{
  "n_layer": 16,
  "d_model": 256,
  "n_head": 8,
  "n_kv_head": 8,
  "head_dim": 64,
  "d_mlp": 1024,
  "vocab_size": 8192,
  "activation": "tanh_gelu",
  "norm": "layernorm",
  "norm_place": "pre",
  "norm_eps": 1e-06,
  "positions": "rope",
  "rope_base": 1990.0,
  "rope_fraction": 0.5,
  "qk_norm": false,
  "attn_scale": 0.125,
  "bias": "all",
  "tie_embeddings": false,
  "parallel_block": true,
  "extras": ["capped logits"],
  "init": "normal",
  "init_std_qkv": 0.028,
  "init_std_o": 0.00349,
  "init_std_up": 0.028,
  "init_std_down": 0.00247,
  "optimizer": "adamw",
  "lr": 0.00161,
  "lr_mult_o": 1.09,
  "beta1": 0.9,
  "beta2": 0.98,
  "lr_head": 0.00921,
  "grad_clip": 1.0,
  "warmup_steps": 404,
  "schedule": "wsd",
  "decay_fraction": 1.0,
  "decay_shape": "linear",
  "final_lr_fraction": 0.1,
  "batch_tokens": 131072,
  "seq_len": 512,
  "doc_mask": false,
  "train_tokens": 842300000,
  "steps": 6427,
  "dataset": "wikipedia_en"
}
MLP neurons of a small language model. Each row is named by its layer, matrix (up: input weights) and neuron, and shows model dimensions 32-223. Each number is 500 + 25 x the weight over its row's rms, rounded and kept within 0 to 999. Numbers have three digits each.
Before each neuron's rows, "fires after" lists the tokens most often just before its 100 highest values on Wikipedia text that the model never trained on.

fires after: " the", " at", " for", " a", " of", " in"
L10.up821:495517461519510509496483525508480507487443494504489420503524518496466512510530466504481487552503477546485510495518524512486502520523452550486509477467456496524519515519505505480488519472507502496489526504454582518476489496524518508539435483484520477485489503548489508507473497523474506496479528453492509509460443500546446499479464520478494494536468513506484514467506508495498509516514534529505480451492496463496501480511474479501468472525503500489506498488502488491469490533532506502462501519511509499523502466512509477506503502493488481490513504497491489521507485554508442456

fires after: "\n", " −", " +", " ("
L10.up268:516502512476493519462467479460503515558465503502495471504488575485518482482533550458501568514503527552497499531525470534492487529485532476495493509537487459509492480514485536461480474500493511444498479490493515558555496490467527499531492472483507497501519468505528480518467477487485513497470541504497494479475483524550469566454482453496522505482551505525498495495479508516457515525460475505469505506501533506508519500533519522503460495486514524505471458552494555484480513473516495461493517503544466530468505487514453487520523475488506497519528477494494481496471462541472496507

fires after: "\n", " known", " name"
L6.up354:471496519459506469491529468477506488487457508501500493466470526527490490521516476476518469497496541522470512503491442528479541483531530535478518494520516459484467507507527516500465447524427467492516500523503486540531499533517508482532496505494492469505501512485527518480502489493465518503494551532527488518495484494497497527514529485460533503488532494480514473498535507540526534456474520540529500503518479540512497491503522498481507517502548509478472468533467504504469520516489506465455536502530493484513475488514488491497485512442529539475505474494527515525470545517476473514

fires after: "|", " on", " January", "\n", " Date"
L11.up8:551497522510479503482476526546520493479524504506544487526491529509519469497502489487508500514515488512516490509529505485525512485485512496512523469519525520455476541500498513513490497515501489548491480497466533488529481485512537456537493502505510484506496419494505537549504485510453528503517497494459495520500538449494488569475486528508518482483507486498522492459504498477454494492456484504529491484498514503550490542559439505539512490513489492528499480480498504517453460499514496503513518486494541474460485495512455481487534494497525472471510475492526478475450460519483511496

fires after: " Sm", " m", " due", " f", " c"
L6.up779:533520503477484498506491532488489520522512531511478521530548478537463498522511484462551483549489465524476500479495512454525477485522504492472519499513479528514523512552488494488529534515540496549498484502538513535496530517468517544554483535508524481473464485507507519501491521487550451458512525516471435489513544468486508478504516545509516503514519468483524489462487487500505520490490507451519518459484474480500459516520475508517418468521519518488507516480481543482525534451504504494494494542496465475438493461527513481451483470492507476496472468471489523478532497489491515531

fires after: " |", ","
L12.up515:481484535462455530496499503500515523513523531514470487480501530501531501486529500486454479511509540500492497509543505501525556483524490497421563490494486466524504541488504529501506500486477462531486501505490554497495539520511496489499490534525492421513489489508495476506504530459511484506459529518501450525467515572456488495511514505472514482521529525463502527523513504497507511522520513476484473482517491491540510531540476499492506483471470489486479452505476518538448494528504451497553473476500543509511527504459498478510481501450448503508514473528509475490522509477509495513

fires after: "|", " |", "-"
L12.up680:524498509434479500536507489502548497522491480519505499504476473475472496508511471453501476528488523499481474532548499514488541520530514500526497495499480453509522476448490509440465477521484488495513504514478505500538515516489525513532518512517492454511494499549495503512556483490501513558504505505548534526447491471503496531473512460485459514495508559522512553487531499501477455524483449534538470501526543518569510473494477480489475557507506513515445504478513530503475526506490511512465456516514482477504519512475505488531527509473478469520526506532510462511499523486520496536

fires after: " H", " D", " F", " d", " E"
L11.up762:481455474501551533528492545469556488518488500533481533519483505506561484489507483464534484477472540483466462488478513508499539488505514461493495514495482525515525497533461502467513526506563517477450540480462508493527515505522479536486471531504502469535426493510512506526502469504458524494492476504491473483520537496517522503489467468458532515519516503501516536500490488495484512494490511543478534481511470478453478514530495506476495471496499486482466489560470477533488467522515496489514497498479509507513504491490497479508519483538540546502523480456531522503484489539471440490

fires after: " |", " (", " 0", "\n", " \""
L10.up220:513451486521453508487452511519527487508490521544521476470501513523510468506500520481503549530541516500482487497547502493509535511508489475474523522508489485484499491508481519496506529514473482478488505461440482524495498532501526535510514545424490452495516492554492518527479457481529524495516505517522456495470502517451492497496489496525468525496483538479522488483480521481463531508510482543493528490458490519567557480484508521513555523491532517522483493491521496474468474528454473505484514526490503540521490488506440474517502465513506443551535488498504512472500501523464504507

fires after: " sub", " Ad", " ad", " Inter", " inter", " Sub"
L10.up701:510538484514512517526511482504492529488485511503504509521460485472462450504514491484513504497488507522459518521568526463516476458528499525501518535516516480489498525500502522487484482453527483469498487491535474524501481501503507529525470508483526485493498459503477465515485509494491506488487500537496496455462466542510497498459513511509484478499531457542489496493458503525497503513473513494474524488469495480510573491508481494482550538481530509482602446516482496502510503462515464521494507484522482474505521524494476481499520537459503475506477534500551521482482476530468510528

fires after: "\n", " T"
L5.up995:452497508529454513483485475573438521536499530489505494454521478498492499479477457485502506509495480506509464515500484500466521503530445487465508465487507506480444467487461527510471513477512482514487477514511480493538500518501447485502488509488446475451460488512476528452505525494511521540492473523507505480444536490473487519520503498502520482497475484510510507490485456482490501512497465503483488458495518522523505495488447466465501481505503520522488482513498483522448515475469492458507479521482474491435521521505549458506454507512516527519482465517458496479483515459500543465

fires after: " the", " a", "–2"
L11.up793:522501483519478476501489532465518525505499501476422435513528524507502492477532483515547518558516440517471491513494559498484519557493468486510501511495450474510491474488513531489470494483507505504474500512480516508494521513527541519516517499485531498517465493531479577552534481506463477525480508458457480499475472516531473524515446496456510490525494511535473490478518519505522518505480495518534482487503482487490519510496477469492501491544540466507533474502478534479499544479501482499507523481506505515511532479486486471488501515473478460474491506469542481504506490516486479510

fires after: " the", " The", " a", " an"
L10.up11:465484448494525490503498493529493467504515467523507486551502508517510531482504525524502517525532472543457488477501513532495480473540471531522535485493510509510536515522485511472472491546513498495480519500447522505491480490520510528523471497541477462497520474512488510479468514483506488470530511470537480500484440505500514511505485492475504498444503479457498542508517494477495493495455514555502523504508484510506520544521518471480510507533497481457513475453488544523481518503499474465526501504555521502502530485500485490459490506446487518480464523496555495515489493541503474456

fires after: " |", " Abd", " \"P", " Ab", " k", " m"
L11.up116:481523479486544473482494470490501461493507527465500485489492512528503483486540507495457471517539543458476461506509461496501534511544495525518520481489513517467504525543515509477478529513496465508509498512501501531499449508510520522506510499519509474542494516468506490493546472510508467477475495537528462487531506483472449491512515467472494504498519519544548487513533457538506482516480498474475550466468460500530499552477528513483473507564506487498503493527546480542490524493523467449494449514510499473519536474511501486485558520509527497552465507529517524506521480535492498460

fires after: " |", ",", "',"
L12.up351:526456531511487536484467514467511489506511505570471469529491543513468491492558483500479489513496550511455466521557514536527529470507526462437540493466490496507479516487468535533533489478496433512517486507494502547486504537515481486529473508500491494492488494508532517497513506462496517502486503505515486522448479536461517496493503516490518511527503538517505497532502520505513560513517455459467504483489501516565488516487492516488484485462510463503501493483493533491517462503493440469500490483489575461502506516497519472495511485495498508531480471491496473495539497475520485517

fires after: " L", "th", "C", "h", " Cl", " Ch"
L10.up659:491467526511495501519537527482494423521487538522494463515516476485520545515515534479521513470526516472474510528461482506507539490503500497485501488477516542533514537486485445460521503493553502523514556499475570496473511503529506516521481522542490442481478487500484494508447508523451515506513475489517446530512491438522509564478478467493540517467480505521511494524491466494521479488452500490474500504455491491505484484551531489541521510543456498483470451527478497505504527519498523518551503533505496505518505455491479496498512498470475474519504462532541485486511512448482514509

fires after: "|", "-", "\n", " 1"
L12.up929:537469498478480516495478481518478494525509539486521490482501501480497510480532510479483475495506477522483471514507490500521501516534516501507473487549473481490529504460544554475475502514504500520532480494479523539525493473494496504512516520496534460512496505467474528498499464485466516528472487517508477492489520493518530555525536505483520488442497504527504471498496504502423477506504500547528470474513487471584501488502511427584491528521528467510472530508469514527483503467461492490484487555532502452482496514517456481482564493462546495514497494510486429499463500528523536502

fires after: " (199", " (198", " (197", " (19", " Em", " (200"
L3.up155:544521495465505504472466507464537505512471484498510457497483540507527495518463522542539510440496468498421462468513503516485527529495484507468521478508491512502494522508529487490504524514503485442499502505491488508535532507502509511507498528506509513539483449518474505517492530473494503518515555469505501495512532491499507509537519462472522509512483476523498492511513514502446524535468522527547505515555488514494478514475530454518495454515470513507481465590487528489493489490533505491469484456448486504440504468486472474507531484479439454496519508518475470514492481467539512485

fires after: " |", "ok", " Am", " Bell", "ic"
L7.up925:498458488490487493457490495496463466520490521484442493450512493503453479512527457444510453453523498525539473490497526496475489447523454508458523500526489525484507499477513491472478515483462533513466475543505526535499502517483472474488482488473526520476480492504496500475538510490535491468487484484500500488448506483497486495540487484517548506488453467491502542455480486461482487518485486484482475537531492499493517482499450503482491496512498492512465483521492521520517504536480485498518474548512470520481506486474513498475467485495490505549515470466488506488480544485466487489

fires after: " |", "|", " Release"
L11.up701:468464480499526471479497526508520489486493515512508471457480530513522458468508511477556460483454525513507509494515525523477494489482472474508543503491461473514513507517519504510524474537495456495468494533533569474506486488488524501518477469477478456488492505534481535506537431454526511497529512507519483506504480523477466518512507445494483456475540552472537512521440520504495492532472488497454504521479530529522510490525513473478517481529479495488509491496516490520484494521478460479452508490510466520520525452511519483530519523500549479545499459484540505530495474538514487504

fires after: " University", " one", " B", " many"
L5.up742:480524504536475574413515506510506508557500539504489514505537519514487515498482499526520495488535487485513473538493498495502561505487473476525483513487522507480503500501500509514530506534508540534509517550536517521510482493520491534499467541483527500509491454500530544459482517542483493520496510533500483509514491459500530512518480502531544434549487478528480520476557461497521498504526521521521478491531509511502514506525542476537461524472464501519482503495497513501507493528501505499514518517488507539501498501509526497493513536544508522482500474514528477597515511471502508441

fires after: " |", "|", "-"
L10.up788:507486530496539503491485491523506513523516489521514508496504508498494478482497506444506491511463507533465509521509503488531517499568482469521564463500508490496505517508484517461494489524504515478536533527461523512508439491505512514486535510499474489503480490514548499487476469515507531513546496483485511510498457462457516518523476548502495497514509500536512527526486494501496539502508493548500502500495487513498465539475482488535498483473496505516457512519489496527509512497464472465501478505489532477466471491544452479482517476522515509497483490497522452537528540465470490519

fires after: " |", " ", " Report", " Sport", "\n"
L12.up932:499524550480500447512485501503457511487520517516505545472463553533508477481484519465477487460499491492541493497553496518505530502491512533497485514518448507508507442511507519532482498499503471507437485497487494463533464495513523469516480477467496473510480464525487446503517507503515529494491505530496524474468521525500504543458496463547483517492527529517516510519484502510482519492478463522556491495516451514489492503530501524493461472476478462506529521475473487478533516505476491494503481492484480529503488437501481482484506494476514495531505502514489518515467552542496505539

fires after: "\n", "/", "i-", " \"", "{"
L11.up767:511506474484500535514494472520509542509473537514476508490509497500480450461475504469520523529530529541507515517529509507456497486495530525486465477497478464546512517513497534465449510477540467518536513494490516493524479465474486507484527518465540436502481503524489504513549491514499523527457499497515500492487522487521510535491479519502510537499503514478543527487546449527489497534491495511526528514482486508498537531506488461558483514493490519465477487491493493489507526500499459478506473489519523520506474481516453455495522481510528472479539474468517518467501530531473461534

fires after: " |", " ", " L", "J", "L"
L12.up80:499511475524533500515509527515490500481480507520483481430491490510514480477469529528515548504520531493485487531501488532532523472471488523481483532476486530485484498513517511535500521497503502477493507456482507511489466516529475483497492507489511448495533487500497479501462499506507502531533532475477505491506498471475487460433470505512509564518498528506531490473498451547491500514449480500482519489469517498475471531517468546481499478508493415514576438535480486471549535494495507486530542485517534467510483474512484478519487480502489489545514490462500499482466511470480469516

fires after: " B", " b", " S", " m", " s", "m"
L3.up319:448481486476507493506541466512487496450481507520485478522536437508502460500566501479526465497517474538506476518500497489492474511492466500517509466511502476545492524498510465485448506560505500515537507473515497508548465511508474508496514529479487537518516493521511480464513480523492482501496491524518499483519462531539519487528511482512493534490488457528525515536513464490486507476448525508537484506499484493487488512498553516531480500519520523529511522537517544501483493518506501493523456511503502455484451518514556488479523517472523540557513483503513457519500447538493456505

fires after: " the", " in", " into", " The", " on"
L11.up926:528496528488514531501454454461460514550495516466509472476501539536487504472472506485511500550546487510492500534526527525490537486504482549513531507523508476483486491505487552508500524468457518534554491474486564518470504473501512525504465530500548469469492478505525542500485514477467517523485487512513493469492505486544525508500542539464491502514490509461507469472485440489501522492531508526509515499504523515519494504496465504490442475530554515534514510493483500446495506509512487500463520473504484549490502531528492480512498498467523498471548515471501493455500444504498488470

fires after: " |"
L12.up975:497499527514500506488467527454474474501494501458468501486521558541489492480514561528492550499509511536470467462519517495495514493503490475433530516522456500509500506527472525500481486520488455491478510504498515514512520524520497467542480441491491498490544514521527516492503526472498488507509556566459505514491475496455504455477469508515527526538520500490522513560510535523490536493481456482525500524502514483456479538557470488491541475465465470458492503478502533466513483472469477483538500462526542499517507497501513482505480521493465504499523472468503510503556501496518497469

fires after: " D", " L", " (L", " d", " l", " Sh"
L3.up721:503535492505492504469504448507437531517467482550442488530497527510481500486542491455576529504553472524472496469514526537517490466514518480471511491529510491524480534488493493463446547545500510532488511464474510532491517518488487530516478521488462509506462497500492496496519520506484493524466540533502450499509534486517509507531526468459484484516468458463496518504480519473488521441504453503494510509499500475490492509493504494502455445518491490444487457495491532440496472502461491484506513497476514530492509516504486495502515457467502499503515473499510534510481477536531468524

fires after: " |", "ig"
L12.up945:518480429535569489481494492481521495499539533566472490486477546501505465497526512491495505456497453524492500509520528524520524509474505496509538476508466540468511510499473496485501496487504494467497488506473490540461469560476547542545525526470496504517553485510500475492499491547480475561529551502487538494483502493478503469484478521523486493495469483516503517507465514515490528541480477478482537479451531506516476493478492529494479444495493462510507481490477509473519541484478453473462520503487538463516530481512501498510503481502468477543493526481512503510509490475457496533

fires after: " |", " Battle", " Y", " L", " N", " T"
L3.up620:464485480520512483475477485511475454532502504473483500497529504493520474450548501511549453497513534514504478499461503491511489497542499479515512484503514495496504475563506500464444466478488461498499518486472558515501489494498517533509460459519508465511505495533479505494540505517476502513508495518474417465499497476482449525511443498497477514526543506477562487532503496482501495490505479494481510525496480526509513570505500493465443466535495484486524501508478509499501488522523480493472492482491497494506470526516489498509515531508486504555507494538522528500462528463522472468

fires after: " |"
L6.up998:475475481478489513499509503496526503474474492476470499424497525480477494513519507477537534494515509535495468499512514500528495494473496521478537477485503448489503493502463473421521457507431512522477550481499543501520510502534499547487475501522513466529483462494509497521460513458508484550536490484532488500462531504496531537495507487470464528500532515516496502508486491504494526531498494473504508513482526511512507474535521489470460447470522490540519476539521497503515497535528490487501531480472499513467534543519501477519541501493487500524561511500485472471477496583483463514

fires after: " |", ";", " is"
L13.up545:459495513450495449531460522500497480497527500534467481528517506499523497516519504526471511486489564548492498519546526495490516506548517500429533495458513507500520499526520532494514498472476522527521500483518535515485493485529466507500501536486502547478516512513496501432522532472483506509505516514475496467508511511537520509500509492482531509495522528470478493493540496500530495559531537545465491502521483472489521517485480476465536516444483496500514493504509541487524488497498491482536491490471507457486561494490441458467484484495472519475477458520510516519482496503492526506

fires after: " his", " a", "'s", " their", " the", " His"
L11.up608:549473513473457526534503495453506515508453492505472499461549519513452485455503540536513527513520458540529478505500514496488531524480434539488486523519470495516505467491488500476498550472493511503470539498468483496523519520533544512504511514447523494481439487506479530551480491491467498497501542462517476482494493512494502506491468529463476487523486555502506526544463485466482503467498518503475478469476519510501535509517491495474481466504529502516457471533486519486468478491509502491479548496502514551485484510500509490475528473490480489504549501494485473501477482512482464478

fires after: "|", "\n", "″N"
L7.up303:467514475460519516487490481509528542478495526525480515475512498481494488474513543521524487475499507477491455516504483475483496499555517532488533494537495502509505526535479508465491561489476478514520506506462563539485453484540494496527519513523525482486520496516518513532521525493496524492476544473513440525471534444478500565491502493512536492487501523509513472512487520502462536493504520550493494511519491495491488511537502482545479499498546450491484506531445500512479512549500461472510525516479469492498489496546508470479511495505512521487513500506533526490530508533485512506

fires after: " |"
L12.up311:498494524472493506499504538484463512526514488469497530502522498513505484519501475502476521486511523516480463500520506491506498493500483501444523539531518521509528551502498562519485484502504461541499493524495547519521488503485476529496466542508509460515474513519514493476503491445492521503467479525504452484474501546456502510471506473504537491476481542499553486515462510518442558508478518525504499466470522449501513514498513456544496540504506510517462509502481485486486480486497445523479468502497480524518495497486490475552469475510490516540493503522501453484455531525553504510

fires after: " the", "|", " (199", " (197", " 192"
L6.up655:539524503443492516481506498441494479509458466525480460507463526528510523488454490532511510465511463529490469494509542526519516512479482480495513483505474509491472513534479527491511523517505506503489489531463511493500536507463555513503478500519515484481488478536479525470474538527466489483479535454505510489472514503474456547529503500465487494525516524552519480477495492485504501505482516526498493511476464456497542552540542504475482449556464453514483497533492504470512497498521516501472459484527498519506517498465475475486552502494512485536451486487493498540516514472478501504

fires after: " /", " Y", " R", " Cal", " d", "ú"
L6.up483:433512517470543502492486503479503527461502547489456505513524511530492475485542517477555508539491511496479528522521486533507514548516524488425524491538504535514496479525541451480538498480468507509507482460544484506519541511526502536495514481497515507452477498500483521526493542505471527535485439482479488454492486524499486464494471502471536497450547482490480501521480506492467510478476492443491516491501479493435482536529463497495458501495506467519499494502510483522456517496541513535445515499515497536480468479485493488517504517467476492523490484538477534472444500505508480486

fires after: " L", " l", " M", " n", " al"
L3.up941:530506493485526496513490499492482507525510487492507521520499479514520488537506504515505511520466533520480518494488468511508496509542513522462560541496513444527511508524493467488466488504502449539499516504531478482496514493519503577554428483472474488537503493531479472511561519507460472519451463540469516499518542471475493490538484511498517492497502479488471470516510486506498522477525485458479561475505463479502468493551439517532512468493485497540497483489487476471490470496518500545504514517492504509482518500524488493504503482461465429533508524495526480504477500486518491469

fires after: "\n", " University"
L5.up899:460519505527491519485492464471487512557457540503516494461529506520508482522505476495501545528552497501526484554496485508474541495517488493483519489504509475474510483497473499506472515501532488531464477548521521506526498517525470510528520470579493493488486519513512536493547516512505497543503490506510470538440507499497472511543498514499546456495479519522504531507512457509500516490512493522514478541508495532498499479488451454513495489487497522540474491534473531528477486517509471498504488497468487509444535504499561463481518527512533502490495469559471480520492488490490541465

fires after: "|", " H", " team", " h", " and", " as"
L10.up625:512510540495458492497512495490498467544446556488489491501494505473524507498529523502532502503533506496495455455480475570464499503498499481533514538554519490488508498470478471435509528536538490523454485496481507505557490505509523511538455493509501471502486515506513524508464499499465540508488525526493499482481475487500523536492489508455530496522515483497464498506485483491511515480439472511518514488500542469530508523493476496528475471471479471487469482485478523497522538490474527460560514463466550484503499491499480477524482492542525538527485442510521501506529493498526514510

fires after: " the", "The", " The", "=", " of"
L10.up183:477503503491493539538519501513528513504521523539463491455458499491538499504512480489531511499542512506458478516512506488504529471506481536511524532510451481481471518509532512492493488546472449509500527502480511516508513522499469498537503540492470459523459464500492500525504516508496492533492503464494458502489465507484484500500499525457469518503527509523531504460535501545481515483503475530481493476536466497527477548497456501512483495548508487508528480516476505565493540510506471474513495483490502482522496519482514475495550489488546461514478510448487483464485467485501518530

fires after: " f", " b", " p", " s", " B", " j"
L3.up865:496518495491499493498533449500469534523503503506498485526499488491521482521531516496510485489519510490454521484564489502503516457514521513506569511473489468547503557491488526465529518517468490478498487526526494521548469438523490528516467497517477471528479495492546443535493502515517519472491473490526478519494499461467491555493483467461550486528508522547549500487522489524441517533473489502503494513525477506561517514536518504531498500469516552540487508494501497512474508522472459468483469468486497509477512533501473486497539502472508513495461471456509511518511471484474506485

fires after: " the", " The", ".", " \"I", " \"The", " that"
L12.up775:502499422509521546526472513500498515514487498512491504524489493476501464474511534500481509499487473503505497499556504489472505482484457555482546504504496488525515512516504478467497488528519481513449525488472478478492468530497489502481503497506455434506478434543455519508474480513516485463481525526531537473419525520508511477476492498468549507523481523508470538490543512528527510531500481510493509492510504483516504542513511494473507540533499489497505522482545548513523497526501497460449507476485481530509506497476482468514499536464483541516492491548529490492471497491529505513

fires after: "\n", "/", "-", "°", " main"
L11.up162:510486486452514503529530487519554543532498509523507490488541499536520481527526524489539542492512515516511512568514477495525497442523482501522482505501459503521466444507472544457483506504500477545457504488474541503510460478522516495485512544472496471513514517564521497496501483521477496547509545514474471487511498487527479553497478545492480515466533493483510493450510491495474522474515527508481490529465493485512509539513530476504491530493500496482533488523473498485514504470495466486472495492521524520491497484520528453532522478492509498500490490487545504472507454519535476491

fires after: " |", " "
L12.up89:510499488525484510514429490466483480483478502508507463500516464464504491478508474509494526503478506532455442500489473508489509513521482504508528495532558553470487513500475547480511514457510479539534488494488530567485505546520481484503488514502570512503538509504481504476475480460460498493489509509521487522495509515495534488488501484483499536490485522472533520480499475506490522525537520493469508456496505512489519543499525512525539515468488538520509461499531485520515450451481468490471505490496509476455546521492508491509529485507455523513498514522563482480473470494499469465

fires after: " |", " c", " d"
L7.up210:496521474485522497478481493459541474519460492517435508504484486474473499501509466466514498572488492508474491483483509486483467496532503475462520443470483503463463475514476514453477481498484494465479443478487497506505493494493482502516504477487521490444493464509516482493502503555513493501497494503479507470500501483478457508494481470479498501491512485486508449502512502500491493495505433484508492369528461474503495485490447476515509480497479484500456484513504504496488479499479510491501471505487487496448530503478483505461511510465457509531488456510474475429481489467503495514

fires after: " the", " a", " The", "'s", " \"The", " his"
L12.up703:539530519511507525548480488531509504519485493486452464494482505488489487480501525500506513524552443534521499532497495522467494468514516475519515525518511444485501503511517498466513512505525520527506572492448505492528496514546500512495469458544494468471480454512513533494433497505473511496523523450493472510436484467547523480510537506472506467493520503501514512473503529498483533531470503523516494450520481476505535559546458542468506512531531504493480491475499490477491515512480510493473480460477487465524528530511537479504494493480554533478492467483507476474498533511526443509

fires after: " |", " +", " −"
L12.up49:518460506553548501474472519491495504510492499482461474485498504490462510457556491429494577506469485539441472503507452504524521481460514493529507504495477525495459487509479507520495445474480513555498494501511478538498501525453532530546467462499489523491439484466527524499502463491515520509488488481475517508460477521563508527472458528492499515498509498504525470512466522543506501469500492506488529504478520550523544544496536547535445503500506515511534526493493511478505504498530462469478489528485496477500509501525509497499503508534493453500478504480520485515478486509472476532

fires after: " the", " in", " over"
L10.up498:521491480536489514477513517473491511506464535483491481487518498527503523512483480527509477569505470522494511533530477516481511474473477513496521481526465496498493527514514485470492514463524481516510499518438545501517516525510488495499448547507497481469445498500465537501472498492458464506501533445475494514451463510474493482493471498531477496520484511471500520501546511527494498455497519496502480459529476489536546545491483471477462470530542517478521474501487521505492542465500516501456520457514489541523492522502533464504537504516514455516474530501499486546540474568495507508

fires after: " the", " a", " The", " A"
L11.up410:574518473482498522515483501511504476505512487490477493487475502520450470478497516510493519515505458514461524476523540447495554458533500528495475545507515493500491508548496527515451563537508490500503520495499486499488497500466512492491491488470529506520457449507489501473480492492487494507529512500458506496449523522509484518490484499456523544477499513500495540474478511458503548491509531501543494484472517507526551484517505486554468499549495492481474490517457530557474502472523471520497501478530516484513472502547482498506471484463493505532495468500484487462493527515461467510

fires after: "\n", " \"", "/", " (", " ["
L7.up636:502510531528482530465472495518530487498516517478514512509528501501506473495502481493507465485529535496479492540499469530463528462506540490539467495468520525482533513525480494470483516524510481509498489486444528543493485502491484466536511507477531427481537479522528471532507490484493512519453488522517482545505538499535506523491503519501525493488519505452520514473488467498499505514481487463491501488520474515582533533506520491529473503493561503541480454506489494487521484566470439521495480509472484492510484485562482476476530475507514452527519478519518504494459522522496493492

fires after: " the", " The", "The", " M", " Al"
L11.up312:535523480482471521521442512522503525523479523470495497499566501499473509501497547515513485495505503559466519492467481493446520478498466533525513522547456480490501534550540517497499488522500475475533490506471556502517499520505511505537458484479490498524486503517497541520495449517479462500491504522497529476432503500500478523517490513486495519448553536493530485521502471511477477495487473538493493486537454532497467482492506500478518500548481489498457494497530489485497510496534512489519464466503455495534505517515517465485516501513527492485478452445519505463506510485524475476

fires after: " De", "a", " de", " ", " played", "en"
L10.up483:519465473461544533510463500514507496529494513578492442495517481500505499535510479484540498526526525515502464516502490526516491509512490465511490479470508514526506439476514540521543527504500505520464480474505457544511519507505473520476488506454498506511504496495490495512492505453510530477499502537545481496501516535503481536472489515493488489518479522493475500477494503516481508506540480515531494465529464500517579529523506530496470481514508478523487488483471473495463488537495480500481460529545499505509488509476504489497482483483570509495508497518473506485473562521508501544

fires after: " the", " The"
L10.up551:492509478504509521480503519466509483479505481493499477504494519504489467466527496535554485536468442528482517499514485505489532493487476534496516515478452494547504504508470530497456510461464542510484511506437583526473527532529516534515496485473522499486531505510496541516493500462451493523490520492490503507451493516467485504516534508507461470516450486517479524463515510503512498526484540459517475502473467468541533530524501475491521457509514487511478470510488529456522530530527490513430501502511494485490538489522476468456509511508494491511481516478534517494482517525492520464

fires after: " L", " m", " J", " j", " |", " al"
L10.up608:509524480528490480552510526479545503501472527530524437504498483490488528503489530533527531519526507508465507522486460504502496475476523474492482536505454468496497466551494511530489501524512470530507511540503545507473436520511485477502484530473510511504482489520468489540463502523507518484524519475525459506474523523509521519494546494474518491465498520517543502502485492510520493517477525475478538472515465469514513492553513464475495515503522499482491491553490497489498489521471475478510519506501499525438540459496450481490519472505483480532464446541548485509491489499509499535

fires after: " Be", " J", " Z", " R", " Y", " Q"
L10.up460:465510486489499498514474474487513497451444527507481447506499489509524491480505473470520534481529471502479473527510513508508502499509523560518482488514509493470493519520538494487469467521472480504510543491489511498531498517495495508514497461463530511477470453450545531483468476505480520544478480471497469465483489538537485533498529505459464543490535512518505486470498507510511509535524565481490511515509476467494539508510531483530491474491514461507497505561471481540504524487459459483479484523515544494462505517463459469517553511512560499500525539488525531489490523531491508502

fires after: " |"
L13.up235:514472454479495538484493473528492490501538567480506462466523539522544491516507491521512460483508521497529466522535498528529490504532502538505502509532451507502487497498490493489483474522484517510496497484490551502505481470543502504458496500491489486543514470521543501522474483494478489479521502520479487498471478490468474476517495469471499576469498495504522511532510577484469497455510530500492500517483568486499518500505537536519495521473508492510496505494479481531548506537487435473494485486486487508489486478526501489491522510466513525576520494451534485502483463496488440480

fires after: " |", "|"
L5.up159:467509492518488544535529516529481482523514535487506480516513477485508482545533481495524462492466532477463512495539465456484526463526507524490529481488526469540482509488482507469478507513444456545493532504508512528503508465519486511515483497509457465516467527463512495522514517508479486469464458499527487513510490510493531589484467475487533460526492565550505481508500547495492514506528493522490487513520459495531522549516497493515502492543493465535508526505461503510484508510484478461481456493483507483500513455483486494444508511492540504513482511532521499504516517478501543505